config = dict(
    d_model=640,
    n_kv_head=8,
    vocab_size=8192,
    norm_place='pre',
    positions='rope',
    rope_fraction=1.0,
    init_std_up=0.04,
    init_std_down=0.00574,
    grad_clip=1.0,
    schedule='wsd',
    decay_fraction=0.788,
    decay_shape='linear',
    train_tokens=510500000,
)
MLP neurons of a small language model. Each row is named by its layer, matrix (gate and up: input weights) and neuron, and shows model dimensions 224-319. Each number is 128 + 32 x the weight over its row's rms, rounded and kept within 0 to 255. Numbers have three digits each. A neuron's up and down rows have the sign that makes its largest values positive.
After each neuron's rows, "fires after" lists the tokens most often just before its 100 highest values on Wikipedia text that the model never trained on.

L3.gate1053:163127100131105135092145122147106100121190161106096138108171150137076076112123182134139086091106105186110130149157176160045118149102097135084111156134127130071175153197155097147162153186169121052135100142147130104150113095154093187107189165095194157079084052125117122111199105093148168128
L3.up1053:099030094156089124110126130113039119134131150128121062132112175098156082089100098147094135103135138136116143087145033113140120101132155125153140098143134127051130113156176132136116121123139161104121116146136136145086142116190095122138105129149186141132109101114090092146203126132124120135
fires after: "\n\n", "\n", " \"", "\"", "=", " the"

L6.gate12:129133150096143112174101135129127174117122186099179174131126142080144134077164128080145092117175094142062160115144086098126135148117132124069084141060157080128082139098081096146074188173161140058097127144144186116094167105158142180135118103133104155076117112101103095109151141190119099107
L6.up12:124083128087100076120108117068127102162166154129076144090128115119105156108136113102157190145114139145103129072131109159135074161163139193052120148053148162083152127187143078140107136137087137094102134110157132070120091055146166114180179092128130067074193094133123070163117093152121091120
fires after: " |", "|", " medal", " of", " was", ":"

L3.gate684:091087135132146138118127181158139115134172093166158100062092095159180102173169148129138165125124077069153210104156166187125183128033125148119172124177171131092151182142204160143123079154145086148071127102138101151118129092092139198165110038138124092120117140087104103103160127075098137089
L3.up684:072177140087146141120138170132132118119128115055084161129238127125126089144124152201104138120082130095085090118111101147110135146138147164114150131145066156180183076156131118118058102123119111138051121145083138160179126102115087146170087150105116104175129177124147118147124095144137117105
fires after: "\n\n"

L3.gate1593:138136167168140117094135125117132171135161126097122120134179130166090144118159092158137181144169161083187162078166152121178156139167109133154126113091126177104166129118137186182129121116058068084117130191121171213126182154216145127119154142165106080086094097104136121105186100124127095149
L3.up1593:098110116089085141135109131084155172107107175115111093132184120153174093139193126145047082163134141105174167115145087118117164085111117164099148108061138113118132119025131102071104128136130152114158179213132168093177131103070177114094164093092124196175136124185106129108150108175101100104
fires after: ",", ";", " but", " where"

L3.gate1596:129166090073104103162126157144140102124067086162141118119137120107112149077112190130186061142039187198178156147135176130095085148114168187135132110104205133160140083112134160133089115186138100087066064100142161095166079116106106167110097129123181162118134120183156172130082148116147085179
L3.up1596:126128163109184114104121140179129121077118124096161098111167140155073147101109170122089080096113142144191141094127126081099119083126080139187148094104154101127118119142119140100042137170213191146108154100117160070137122134121090165139110109138123154109088145126032189146118140128125173174
fires after: ".", "|", "=", "\n", "–", "-"

L6.gate1055:136127102077170132120182120141127121154090106136140131112115088189170177100109144120094140129132138123135122143139153129123156133111197157145190113113149094076095105144155115125116131123108114135161157090109149119094120171100184133174124167114149131089124140135096238102170110119121096119
L6.up1055:082106163106160127109110128095164063116187097118155168037119163150154076123163179119156156111148108197098143086123123118172143148117152091105134158093193090078122087150096088121150102129084155152164162154089168099112139130126163158148096141081145147157168102145115177116089125134110107095
fires after: " |", " f", "|", " s", " N"

L3.gate300:138145138134126171150153146154135090109121132064196118083132126132177076174129150145094137131179083147103185173140127094110097142151105112133182128127147093126169090068097146108112091129139123131118132153152121085105075124150139117171163158090134132102096112137156147116092121138106125135
L3.up300:091102102146091128121167105094135093122134171102171135127183139140153143120087117101167096107148062133113085083090170167086143104124092092109180111133148151115133130087123110131116123096203136152165125135142190129097138104167166174174174135122104126167103080143153137075123175103144117150
fires after: "\n", " the", " Episode", " |"

L3.gate977:175145226129128082152186138170112063111168131054120128163165134201153164156062120075171114068131122150144216097171144102142136142128085121166181146068244161074127116049112129142200111192072141104172128127128128110093093152117123148050114128150140109096180111155146069096150104101167131140
L3.up977:155118102123124104151101124131156054086138132043127121180112180182139110131092187071112154126118107165141120143145162096122151129113107131181159098128178133111177161141164081098137145134096116066144076155082162149102105097116076139091139145154197113140139124177168136079116120089134173123
fires after: "|"

L3.gate714:152134107162151160091165092158161169080109086155129153092106124095170154122132122084143110117118140086148142134158119115143186123191142095064095143128143161103104117138115171088134130123139128177091110169100108107118106125081112099115127125122144204132148109127234168087147077160108112112
L3.up714:134128105131099105135095102118168127109136080109095152122122143121141123116137134076147130144156111127121116111148072151175147134076117080073107159141181154135096139154161186130177120144112145126112063140103155122120084145126124126098133166148134135100126143176195180099113127129091174124
fires after: "\n\n", "\n", " |", "|", "-"

L6.gate684:131163148072169083144186104108145132129186088127095139159130160157106118125129093115139144118100174137105115107097132221173130179138150088111112145155091076158131142140158070074092159109084084126113147086113162069188148157100123171106114149174099138163170072095115093088110145146084108095
L6.up684:137117096126154121091194124174116120118136114114135144200145160031079143106084138148183087138114164066115118113100216159111147170164142125107188091101118102092120104173082140106143124158153103146129145153158137116142129095112138150176082111183078132114152148084113108170086164174093121120
fires after: "-"

L3.gate1024:183096145132197090124133171167092141109093115092119147099117164142171153086136138110129145158166139143170166140138135059158128124157150170106127109132127101163142138144074103128156134159139129048176153143096136128117122133123088151077093094159127149193108096132078094072092095130105063106
L3.up1024:146161136111089088124141135149118143173051111152147131076143119169157121157117125113088101045093185069097097101130150126131093119155127072100146149136155066169124176175104167121143116160119169103144071097172138149144126148131151096121144140189084099116138099130093117090151108133098095132
fires after: "\n", ".", "  "

L6.gate1696:127132208129087118118068124148105077103142104114140124130138121102104105166108094199119154095098105111109143181169131154157093113133073155088124156144122114106064085097120083133127187160148134072163142117064141109156132123123082149135114149097114127173087086107109108091107133112118103101
L6.up1696:191142168152135091151141139053110159092138135136122144136099108117109146146131164105117122125099099161167156100174186167158105195141141120129145154135130132136092146097119142155171133160082130119110128147043111152192142137185107135115079204115124108114108067134160199099063128203164058133
fires after: "–", "-"

L3.gate1212:141104116153130143094234120129189167107172168122104105141078123155165069152089080135160137159134118114110111095134121094204115135138145128151161139109159146121141127100069133135117073190137115186149120119156128088168082150130148116124077201129167149122090166146094136182116121118130117129
L3.up1212:115128102111118157090180085107134114116110159106124113192071089146111108110069060086183116216160111159066138151152182114111153151137072115144138118132146092152152136194116108162090109124108077113092123111138151108101058166121190111157140136120198152158127132167126112141139066136140105095
fires after: "=", "."

L6.gate1221:076193155084142089173145115134081114152161083049160148185129122117164103148139144117210141114141084128105080103117116177117148123122109171127185147139148148116072135070166097189173114098130148126145124134069211095135195074111124073152171155163166129147144136159089133126064143154156142161
L6.up1221:139126162127119129121085130137092144117068114102185131088114106107111130157087131102209130147205147156141176138133091167086076204096166129176198136118087071136081108196135066130154213171101189115141105147130130067175167188128082123071123121168150120155132114094152047101075186138121127125
fires after: " 0", "-", "0", " Al", " 2"

L3.gate491:126153085129107183121239179164147121104103062096151127126070142135151106134148148150129133156202111072169116107063116070171140117131121098152085114111198120150141133084144143156164078168113137101150089110122213154140160140116074165122147129143155101099087136141107102130159134095112082138
L3.up491:139146127137167171106108137049149165141139140085122167093111105140134156085112130168131173140113121189122146075124070090119151190169089092126164173148158118086131106065126207138098111097177174159111131109131088124127129130124135116157131152105146174102093172157106188087114132141144094100
fires after: " |", " —", " was", " is", "°", " and"

L6.gate1085:117118180089123083114115089141182076120116157111143181138102092073143103124092072132146177115090178116087126175170136155152102178111116071134080128099145144149165230109202090162131165083174106098132122107137131146180132111115145129105235142112134094123170095040117147133077158080148136099
L6.up1085:138100153150120142146152081198125120097200153103164150087126180093121173171084133115140152144119096100172134177139078152163081156143114139124164104150156150121081115179164153153151151139154128156131158137144086091142092090041114121123128080148150141080122109151066143058124124148161157106
fires after: "-", ","

L3.gate1382:143161132140137105154112130154166081172146072097148060090139132106157142152153084159115111150099143130157142155089174120135125180115154101211071138096117085153093137162172126138084138120126125117165130207072135123162185152221130088145093121072093149126106116108088104119162145098121113148
L3.up1382:112141121105092087116123154173079157078127123169159099124109099140172121163131103112147115150135148100062177145096136189143142123120164106179255086219163089079106102088119152149151133155135111099130147146124134128157133130094175086161119135163134199122167091151186138122117161181120110147
fires after: "F", " St", "L", "C", "N", "E"

L6.gate1283:064111099104123105119129117062118131069133152131095121152112133069100124135122142069162090102071079083159139097107085144114119106116133113143053141157105138120122168127157119082117071153155121139158131149183119069162176172093085133155155134155207107199092104162110150099156077104163141133
L6.up1283:075099171132071149149107124112108139108107110104119132152171121108148107143114150136099149105153110128101085132112159145099120106095114156153143182190144181131067075144091093144134112087122134113161103125098049108118116143095067171140149084128197133174019089176128096131172146131140133150
fires after: "–", " a"

L3.gate505:098127170100165128157192129198145126113065079147119137160104109159205110177122125169107142086124169155157192118090032113165081132105107211088136110112110140094097081130135103158124142156124116097109149211073061103118084160164129143153127107146139169140162160113140152147139081114107088089
L3.up505:113127121163157123106137155172178124163109115169123123094122137196209151117130145120083077078095107123122119063110142161188057098122138180134150149119109099132069106139172139113116170121120072090179120185070107141112162174098156093129110126142069165121120121160120146149150118115171155073
fires after: "\n\n"

L3.gate1015:104149158141147114126168146093183145094083085072096137085116122147107118138152169127130146122088122104151155067147152142157155146116117129118131075129144154145112127108111129107074155141089114116138171104090111143169101193136167144152117113151191065083124174151112144131162075143095184165
L3.up1015:122159203143061149115141159114114073164139067076109154110091088157148129154126184144113079148183145102222084143132139118087137137079138137118133167060157172138091149098129086182185156155150145099173088134153158070130089107127152126059119079148182110126135122191137148149120130119143136122
fires after: " the", "The", " The", "|", " (", "-"

L6.gate1084:132068129134154164118178153147120118072149173113165097164131130141142119109082122183159113189196110100120140171112127171097110130136120103135152220132172078104089150102137139158191166124141128137086132053169114150137147140049168132154141117073128107169116154091139150090085114107076069123
L6.up1084:115121153078115129125151153184097051152095156090095099122052128061124096129099051056085185174067088160165141172106132080102126162153107139154121153162136129160147075070137132145128107114096110105092153137191208152072098141183167167129151136062111118138112097115210105119121201135125083184
fires after: " the", " a", " most"

L3.gate975:142083146076132160092129143188125105087168129042191097101102170138144116109123149160091136104127209084173114108111142144115110114055095172125107110154106081086081127147163135121137092156114169107184115129110188138175122117157120144077157118163087151177164089142131130102138114092120140129
L3.up975:098098181085116070095143191185149129080195156081151150118145178123161084125128141155190161074164151126159145087108125068155096101135168131141149138112153088196163139145117122147181085129118093133110155123124141097149191166122134171079114129133159075072155181104116152151140092094154126156
fires after: "-", " \"", " (", " Sch", " Dal", " Val"

L3.gate1476:094132184150120168150128103173103090120121121120117134140122131061070094144122081100139175131091118116155155166123152126179087087122152190074110131118164144147131139126110159134105074126130162175162116178125090072130109130097107084158109071162112166168110115134118101098160134099129135063
L3.up1476:056050162124157164112156129154086123091117122146156055105110130144122067159127121148156129055104119108165098143132157050084108115162135172159129125145136171139118124173138155163158139139074174129142177161099116147169176142105125176146145121139158114124160174117150122090195118160151153093
fires after: "\n\n", " rel"

L3.gate722:216171146119139154188135104111101132119127155146070165096132065166124148187171104173086124171181064172116140076100099131111122092148124121136116114113085116148179146167118184116144100139077123074087108152185108120172150140096076107133131164105124134159156095113097160139157153142066148139
L3.up722:186123121122176075147112108169201109098132141099098087146056142129142106140191122139095124169149147098207117056115081132093111125161121143087117171145113037135096097149106148103087153162112170104126137196111098125113108084137125097065119194160171129113142119193115163140126127196179109104
fires after: " the", " The", "The", ",", " in"

L3.gate478:101126199167142115124174113119079089177117153109176125159144109155134155068117118095131088162133172074089164148104060106138066138147111146126152068111157117085159140086066187084118138113115177185148106093095122127155159106150134121136107121157170122113107206130141149147141117118145153136
L3.up478:116162197184125125129128137152165103138142157089151117153058108135085110138090100116100156160171118159060140162106102114088111154107111175106100062139179121036195146108099133136145118124138154101148136147116127083144100113126194102116123128163195085173098176130143125173152097116133141166
fires after: "=", " the", ".", " Order", " The"

L3.gate1592:143101126126138147148168073125166150136104115124125127084122177130103140118072102181116147070121103108158122092134146165132098107110102137144121058151166138122084073126126176196152153161175065049129160109098117117121083144096076137082169183109179129105096148114077092140166108130170166143
L3.up1592:153052140138087125111143162069076182089137072125129096137110165106106160165164132168127150123202181121133135153121112093128100171155118189128134137129051132101171164157129070113151099077136081170070122159184116173150092142169132138100160130195137158148163143147154087087108098143059149164
fires after: "18", " 18", " (", "19", " the", " in"

L6.gate721:113139130164095084192120093160115136128120066031128120171167114112114160134129145166085109124134128122099151055169198087122144127073148108129112103134090108097131128155100117154196181147146096067173115145151120161142130126128088169125127146163074136164113082183183073113122101112126154136
L6.up721:094134157137075122134168176162091081157205161081146135159110158150100093129075138087046134170181108130137096134122140158096083176153144187150136083146107164134140109149109105131152147096109210151130155175143112097094121098098173137103083112145155121206178091153123098103166148113146173107
fires after: "-", " the"

L3.gate792:102072127113069148148159137147124110079116157176086107135133121148126126085216102209150123121106054131149124167064137101142128138139153140122152129177083148104124140086139177142158130146095104130151170137168133139140079138122093132113103191168114165075130128147126159113093145112063145132
L3.up792:126106125131100112147124044140165070099146194094154162140090123177065165159203117135101127122135140181130080140134136207118205109092083122146183146109110109140104118066079132162099198104157143124067162076142134113170157069140188126122160121159131141141096144088109144114128162177136091118
fires after: " the", " The", "The", " Bir", " New", " Bal"

L6.gate872:222126136117138094151138064110095106133193162105157191112129178129168145168171125074159097154109152102159162109106096119127121150115129159085109163123163122143189117102098113100107137079153118153093087139168137203120130181134079146135157101144039161120121159137117152123094161174139085165
L6.up872:157132102159170161136091112142091163131118160119125120139150074142188161081158144140100115181104179127136150099145151124098044132174142133109086149176151113172109110147182082149130201143086127129156129136129127116083110108117088119142101122111171050093108135094154138059128123080110150121
fires after: " on", " |", "On", " On", "|", "."

L3.gate725:093133140152111128114131127169188082129148165091102140147074117075126118075119146121115096201159120105153119091160161128097158101104110139142165088160148115138140071145130159131151118140125107088116110115155127104073088121152136155130099129145096099179136129117130144122167151066148099154
L3.up725:133094080122106125102139172164102100131125164159172151109135143087104106179120132162163154122145129117116113141169172147127132132142132112149080158165132167102149135107068161094115137124128053097109151138169183063111102105144180083173154154117157153085194180166114119116143130111113111170
fires after: ",", " the", " ("

L6.gate959:160162101128177084092167108124082159144173144169122115156181088105067143088157144117125169145131188090186132147121126115097081130151142155132158029123105117117177202118049117164106091119147055109088121087128115081067106117218185099148117063086140115129109115133124178111157043142159087098
L6.up959:087108184119110184131075111175149184193159116134131118125168236147102159105094134130107140126122155125083112127126143079145114056032066127106166121074116121140118129124123076097133162165153146168156105088171143098086106119121144105103073134162159149163138107072067152071131091144185105163
fires after: "\n", ".", ")", " Website"

L3.gate1183:102175162122124110165135102144126112142123074164117131159146110179150158111157095095165159203123100146132130163180107157169119210061142164143111137223110174176101123113169108164118145143090107178138145091157158123151123160155118063157151125180200108137028147132166110144090115131140109086
L3.up1183:145137138114163100100129102156165105071132136172137169148086119167148070146165092102099096135104137081112140165126147138131083178100133098182070116098128114150110120137135169154115114191097090140148107130163172142170080173189107094136085094092207136167105113093128137171120142075115073196
fires after: " |", ".", "|"

L3.gate898:072178121063093122160126083144147088131102126105147145158103162141115149171134125121130136167098173119107103111157112103150098107098112109124124113108111101135099079164118121120126137093164168107101107140091122125114157140091136104146097101135125107103096140090109057138146152146126160096
L3.up898:117125131076123106136119179136096104158092105147169109082169094151136055082113074155104092118108079151164132151157090083082103143155134124062102138132133149074207137172197090162124069150087116143165115086199129123099123117184075146148155107138164132112109141163145116093139084156121122163
fires after: "=", " the", " Hal"

L3.gate568:106089127164108100185108109123098124101086122133132088130118118156121160130134133123140160106124151061155149184117119102085187130118238139064155159096168146146127100105138112161126164144104109180119070241094120103159146163167099117163075042024115127118065180108109113095113151081153122186
L3.up568:110107121119069150160093150145105108110159074142083114122145156159140152106146161092109157128162141093129125156141130091066148072164245113120122082066140182145122127063141127156140126175076156178126103189130087095131125121116124135092101127088132138145061149116130147142130147114108182169
fires after: "\n\n"

L3.gate981:179135146140142129156164098138143110107101092159151152198096145133097113115136175091169126115108151102146172047133101081141132150107183134140109120051161115141137114038218163141163122136080162099150055139104120083141073078093073087151152157135151160144119094092203159160139138141149168119
L3.up981:134088103116134101159098171111065110088182077113157154121077171156193148144129154208136075038116155106188116055132195136111185148147152081097124129117117103147141078126075141118178106117098121143140056064086141157127124143083147180068082142093133143167130120134189137093124089122092129135
fires after: " |", "-", "|", " and", ":", " that"

L3.gate712:089134107202092102093199178141066087106139147106141097093156130133155180175093173118163106136151129053094151119150149131173085103156124078129149134119170131086118188113210195111115129139096134106138137162102177105181121127114099139141127188107135195088114143137098066118127101074138136131
L3.up712:130139108175117140094138115144132110117068103108135082176111098111149068173148095160060169149146123164079101104093114158167118074107134078156087103145125133120208162125181136117159110162122136097131123141138090098140107118136187106118163160116115156128072118132126071154109136156164071143
fires after: "\n\n", " the", "The", " The"

L3.gate208:133083107091155157118137149087120125153130135197126079083087149088142144171101093109083160088122156096145099132067093116107137146122175093120174139119147127096060132091105131154180108079119144148126098112132071107135154107124051129084116099126098151139084137119105159143147212094120137156
L3.up208:101058117168159107119163127116154115101066164155175060076089146107169185144062150151142139129180132090202127136176148162145112113094150098153133117106134138045047086111111120113163112148123078123123210109137110101137103125079065176130143126194150133134106143155166124130123207103088110133
fires after: "–", " (", " $", " .", "-", " #"

L6.gate1419:113219082150152078105124077098164093115135092164147184046185133178140122147138161142127147100151122158184089135126131176112113099110176140130132094142178069159083141126125062106105177084134124211119152089161205078110124110114141097130160098162105121181148072154151115133143119093166106118
L6.up1419:140157081165085137162116113097133131145141136150106146139111094064171111132102094048122127106131070116099186120155109135157027103157113126149088176100181066129201088140100121130082136143107139156111124141122070097128145128142141121144158160183120080100128082212102168127119131080181160088
fires after: "|", "-", " sc", " Sc", " |", " str"

L3.gate1307:149119151172109124132129080093110103124097136148111117069077111098155131082175129090116136177110081102227212112132201192162131126167080143176119132166113111112120156094103120096210150089143085135091093113081156191155166096122142073091114148178087069034155100206189136172124196168117105156
L3.up1307:129139084163102149072109133099158166082129133153132146130074161166170121059140089153160133165140089107140109118148150174085144117114109163086139155139128060115067100110098124148147164155122172113127152099071110107108177155151103117137156089116099163132099085176193148140158152166184134139
fires after: "'", "’", "L", "C"

L3.gate1402:124125158083132152167072135137115118081118180145146088123144113131107120176111131120118160143133104181201152125112107129189142130093137162148155105085198135148153176079137103108125162128072120106123131134068076170155166173135103124166154099208111067081108156111139158074135149139083133122
L3.up1402:118156119143134137155085159097116115131141192114122151108136188090145156134160095169138139135099189131107125096106178125125117157173133126102103117136146162121092108150160093182211173064095172114154120068049083130086132115172136108101163128112141140097079101080125110133112104082097114155
fires after: "|", ";", "\n", "-"

L3.gate904:117111149120170146181113148141120134145087124140161131050094144050138134051188120108106140096191142140120192050202133133140109073116152118113143109155139097144130153084162091119109086237094126140139134142167116163138173121057085162186104129118155106134117117115050112152166154114085173124
L3.up904:102122121103158129167115111153119142083049128138169122111113074125196088074104150149082129100126112158147094108118165135156089123162110130098158146121109132110088115068142121168080118070096097140094137136122155072128177177101131102118154165190130157140076111111117154179113150087114119124
fires after: "\n\n"

L6.gate1154:091093098131093116102148112114161141116087089161132148113120122164147166100176110064097153140117118122097149134087127131076094143121177084152063094156132095139105165140107185139167163139217081109127122165093140114104168128148148109131133129122089158156085118116087085141134139075135121166
L6.up1154:122130128152097133135171129118154147105157113184090017080102096117131149080111111194072131125101103136125133136149155126089090114129167175088128110067124088122098149158099118154124135155144115106110129113035112104099097148168134158138103128171187124140167139158162091100153115189144150142
fires after: " |", "|"

L3.gate107:112169129094127108116154179153201117161099129098085089189120143138113217081137080163091105145130108164097098086096121105111145143137168138116155152131131115146131109123104104146207088095121112155162122118129078149159064132119154098066161109154110095145142157120141135090126143205118210110
L3.up107:172124163140166168168116139163128205073129119159073123186109161144164127132108097215147172078097123197162097136114110136186143105162085149151145175092075126179114044102145105127111115193141191160164080114109091156146072083117154134140124092123150116115124142151120137065145101130103140132
fires after: "-", " or", " in", "|", " to"

L3.gate1372:096156159181113091151152120082107165096123086149096175083095175141172162163128128117099095137161119149129161178163181200109117151191151166108163104101121120135099156131070145177080138132063061128141160176106120122126119155126135119145147151132161068152100090102090083173107132122061155176
L3.up1372:083138140190149088168178097134052173112136106153089124135109137155133135137097125104109085094205102069091150157187088141128143122136093115160131164119121142113128147122121130196126137084110083171120096178132072154120092141164136075131134100181169141142116092153120148144141086199103137153
fires after: " the", " The", " a", "=", "s"

L6.gate1298:144158157137079150178081128088103123122111181094117137116133080103098142157096156082133100089109149124128140077066085154119138123100141138167159160122094155093140099112142167131095136102145180129131065124144129073132144091123128158095108116111114107127133139138117116089114130125106126169
L6.up1298:141139142186099117139150085181085146117158167116178190091158125072054080099085172181154140130124101122091074172124097065089116115097151104135125149104159116126116100147120156124151138152098115118154118159110120113157097143094106103136124111141149133147135111147092183136133136158127109137
fires after: "-"

L3.gate943:135108150151108088144132142132090109093179125115190098162109149087111111144082157084090175131147163032089133089079107148152114123102099123145094099150127149089078146138110085133126164145071129112172145107143131155133120151130141087148129120057137131163121124144168088078125141131069170177
L3.up943:118119129134119088152121180130070081104175170138079107126136227106132153123132094096112115092172138128140182137101094152135186092141129112092163105151141087102098156157132072073088089163137140154084135150142097147138118146131133153204093169128133118147114097097128123165122144083159141160
fires after: "|", "-", " do"

L3.gate888:149086100172091089137156113121170154179198135115050142130129151142069086145139145146207102193139154064153114093096072104148196202118119146154188134092098082143116164154102009126120099100119096176129119158080096122155148201169135145169115143117071106087120109098133109155096104061079088141
L3.up888:052109132131125131169053165095143193078179140096092118169121133171131121154088127179150137143168112088140117118122102110148143112182088091125148164089069147099167110109145090150147135060137115128158128140144029127154107144146141160148124096167137130137106102153144106118130117111129163156
fires after: "=", " Film"

L3.gate493:126073088106131153116155143172133101122182122093106122133170124126141124159126040107110078130175124164114157126115125110155102158109101112133096086124133119154209093176116086136113125161121163159080092128124061157120122113087116137173148127162121145126155189140104086143123123080200125149
L3.up493:210109130126140127049149145104109107172128135086025139114066128113139119093099123135114136135157130133128179089107133152145140166142123140162111149132084077166124121069129132137124112128138072153140103138113110192160108147093129092062139092105095126053144103103168128091149096103144149068
fires after: "=", " \"", "\n\n", " ("

L6.gate355:080105153145047132156073101149083176118175050162150136146126087166158099116157172177128117110109103099184077104107089133112129119116109120137142116143184109101206157046121120143182169113175073090095131091108053130139087161130165024154087157159073137149136163100147114093051098079123127093
L6.up355:109139114135151183159150140109204124126185116109077102128155149179149159100088082136079119110178138131165159143154109135116125207168126187072096126144154195165157181113150167118175108127179153129153144128116126170171073092051186086154062066094128143159089134100141127113185114137157145103
fires after: "-"

L3.gate532:137160131107151148142141114107169127124219172125111123133113112128207045125150110180171113146164135107201060133204064149149098099077165109155135187099098181151126159112115122135154116136117094203128105194120136159105076193147101147140104142082162157164116116073106169134116134135085107101
L3.up532:083083130119117124078127182161150119193134103147096113142133099123148109150113080110188127154129138121129134125102108105136154172157113116190170135064102184103149099101081105097160047151205117179202086162181173113091102141186131100146112147118072079166105163086108149134120084159098084074
fires after: "=", " the", " 978"

L6.gate114:105173123104118167130174194182158134100175165087147099156147114159120101146134080111119136148079103088178151141076076120112098047153130171143149177102123113109095135103128174116129143168087098172113090196097126128191067143100133171145170120121129095157109133107142115137129145149161145130
L6.up114:180113208116072137106177135105089129116180076151091132163136142089160153115095178000093160136145221106140099143154155142154093139088099146110138138159115111105138098103122107124168161124174121111139065107093132177169161130113110156156122142131139119154118099148152139145139181134105193130
fires after: "-", "|"

L6.gate138:089077150131138099072124213127087154145132164129118176103116099127061138102135119159107072100161081093162125072107158136176083154128118111169136112129177105149115143078069070144195129154145139114080102140143113143157173117111158165174111073160121141111139167078162166164114154105083086069
L6.up138:139132087079113127101095138171128152133132133070117217117099112151171098100090101090140088067150086108118079105182143150133045072111122185172096130136129122143121124108132117113120109102141082146095070147143035128117138111236103152075122114145083094165133146152178129107123134096154159123
fires after: ".", "\"", " .", " According", " $"

L3.gate406:147136145066070100161127103107129160140120162154156170092151160114189082080080100084168120135082101101161157124122184133151122128140118194179065130191099096090125179111118099161104076081134167100137187096133137101116109117103111138171110122142134094171089072100155151109126162099150121141
L3.up406:102120178111097107088166132078169141158129195078139096138165165095136115141103148103161156166039131094125155142143158154134131106090156092159118084122162136125097160125114141180133084102058099159135101172119117122042167124143104141140116088097110096122119128125157192145134121173129166127
fires after: "=", "\n"

L3.gate1650:175101153175089151145210145098149139110104146112123116081124144063151115057182089139148197143140140165133127105105116120082161147091075090135095141129131134173109073123096168088086153129138107118185115067172063120138143137173111098084152161109079124206146112133168129160165107125098158118
L3.up1650:106134115122108107152111155120175144117075163132105078136151100087085093090176141126146136142130133112082165138141127143093202102089114104183157074121119064118084164107123163115089089123082155141165140133125147115102112129131101096137145132134123118146108082061084181151116108096083136125
fires after: "\n\n", "=", ".", " through", "\n"

L3.gate884:117152098103167142164164139174123113131119098168173172090255124070170136141148130110178137080171158102156071106107102117062101158063141170111127102158143077132139121118163116206141107115129135122124069116090098096080142167154108150175226153137081154170125191118127096146142152107164132170
L3.up884:160173137123170083152150162121143088109091204079130161121169086193127107090094081088121173095083122093184132180162175183116130095122056174135108210128115139197129151128199178113112061053135103118134055147147128124118117153187100157124158137133145131101125176137160126139091091097089113131
fires after: ".", "\n\n"

L3.gate598:158081138059153055232172180131110128087072094162129116120192137100127120162095162090097138083156130095130105137156147054144129122116123052110136199107125129077098153119098074139205119164107121139155172156192133152149168101102134104139120196088139142134141114158088085162103099127162091209
L3.up598:116127143148127114115081129139084089134136038162117156137125126090144156144158127103153065100165148154183138140175148099186193095144151055155152160140194105208084184091104079142131106169117135095149110134077087115105102113144111124116140158094149131168161107156100161132147113127118121166
fires after: "=", "-", ",", "Al", " second"

L3.gate934:145217113061123166104096117087116132097083136134135137158115076194152076117107105139185149133159161114119158138086095151108111146094137148111143131130137164099195161153109152155171098119078098138176130111121124138169053114193175084181087100108118138182096127119145189178127135122165068103
L3.up934:150096146157150128137157171112124118097119053097136086109093100160123109102122124122168113170069184134164139092130172105093128137131158116089128166125175168123146135136168179166074077092113126142100065099146085082130074161196175088150146139099118131186094116128137148163154065182155130146
fires after: "=", " Cre"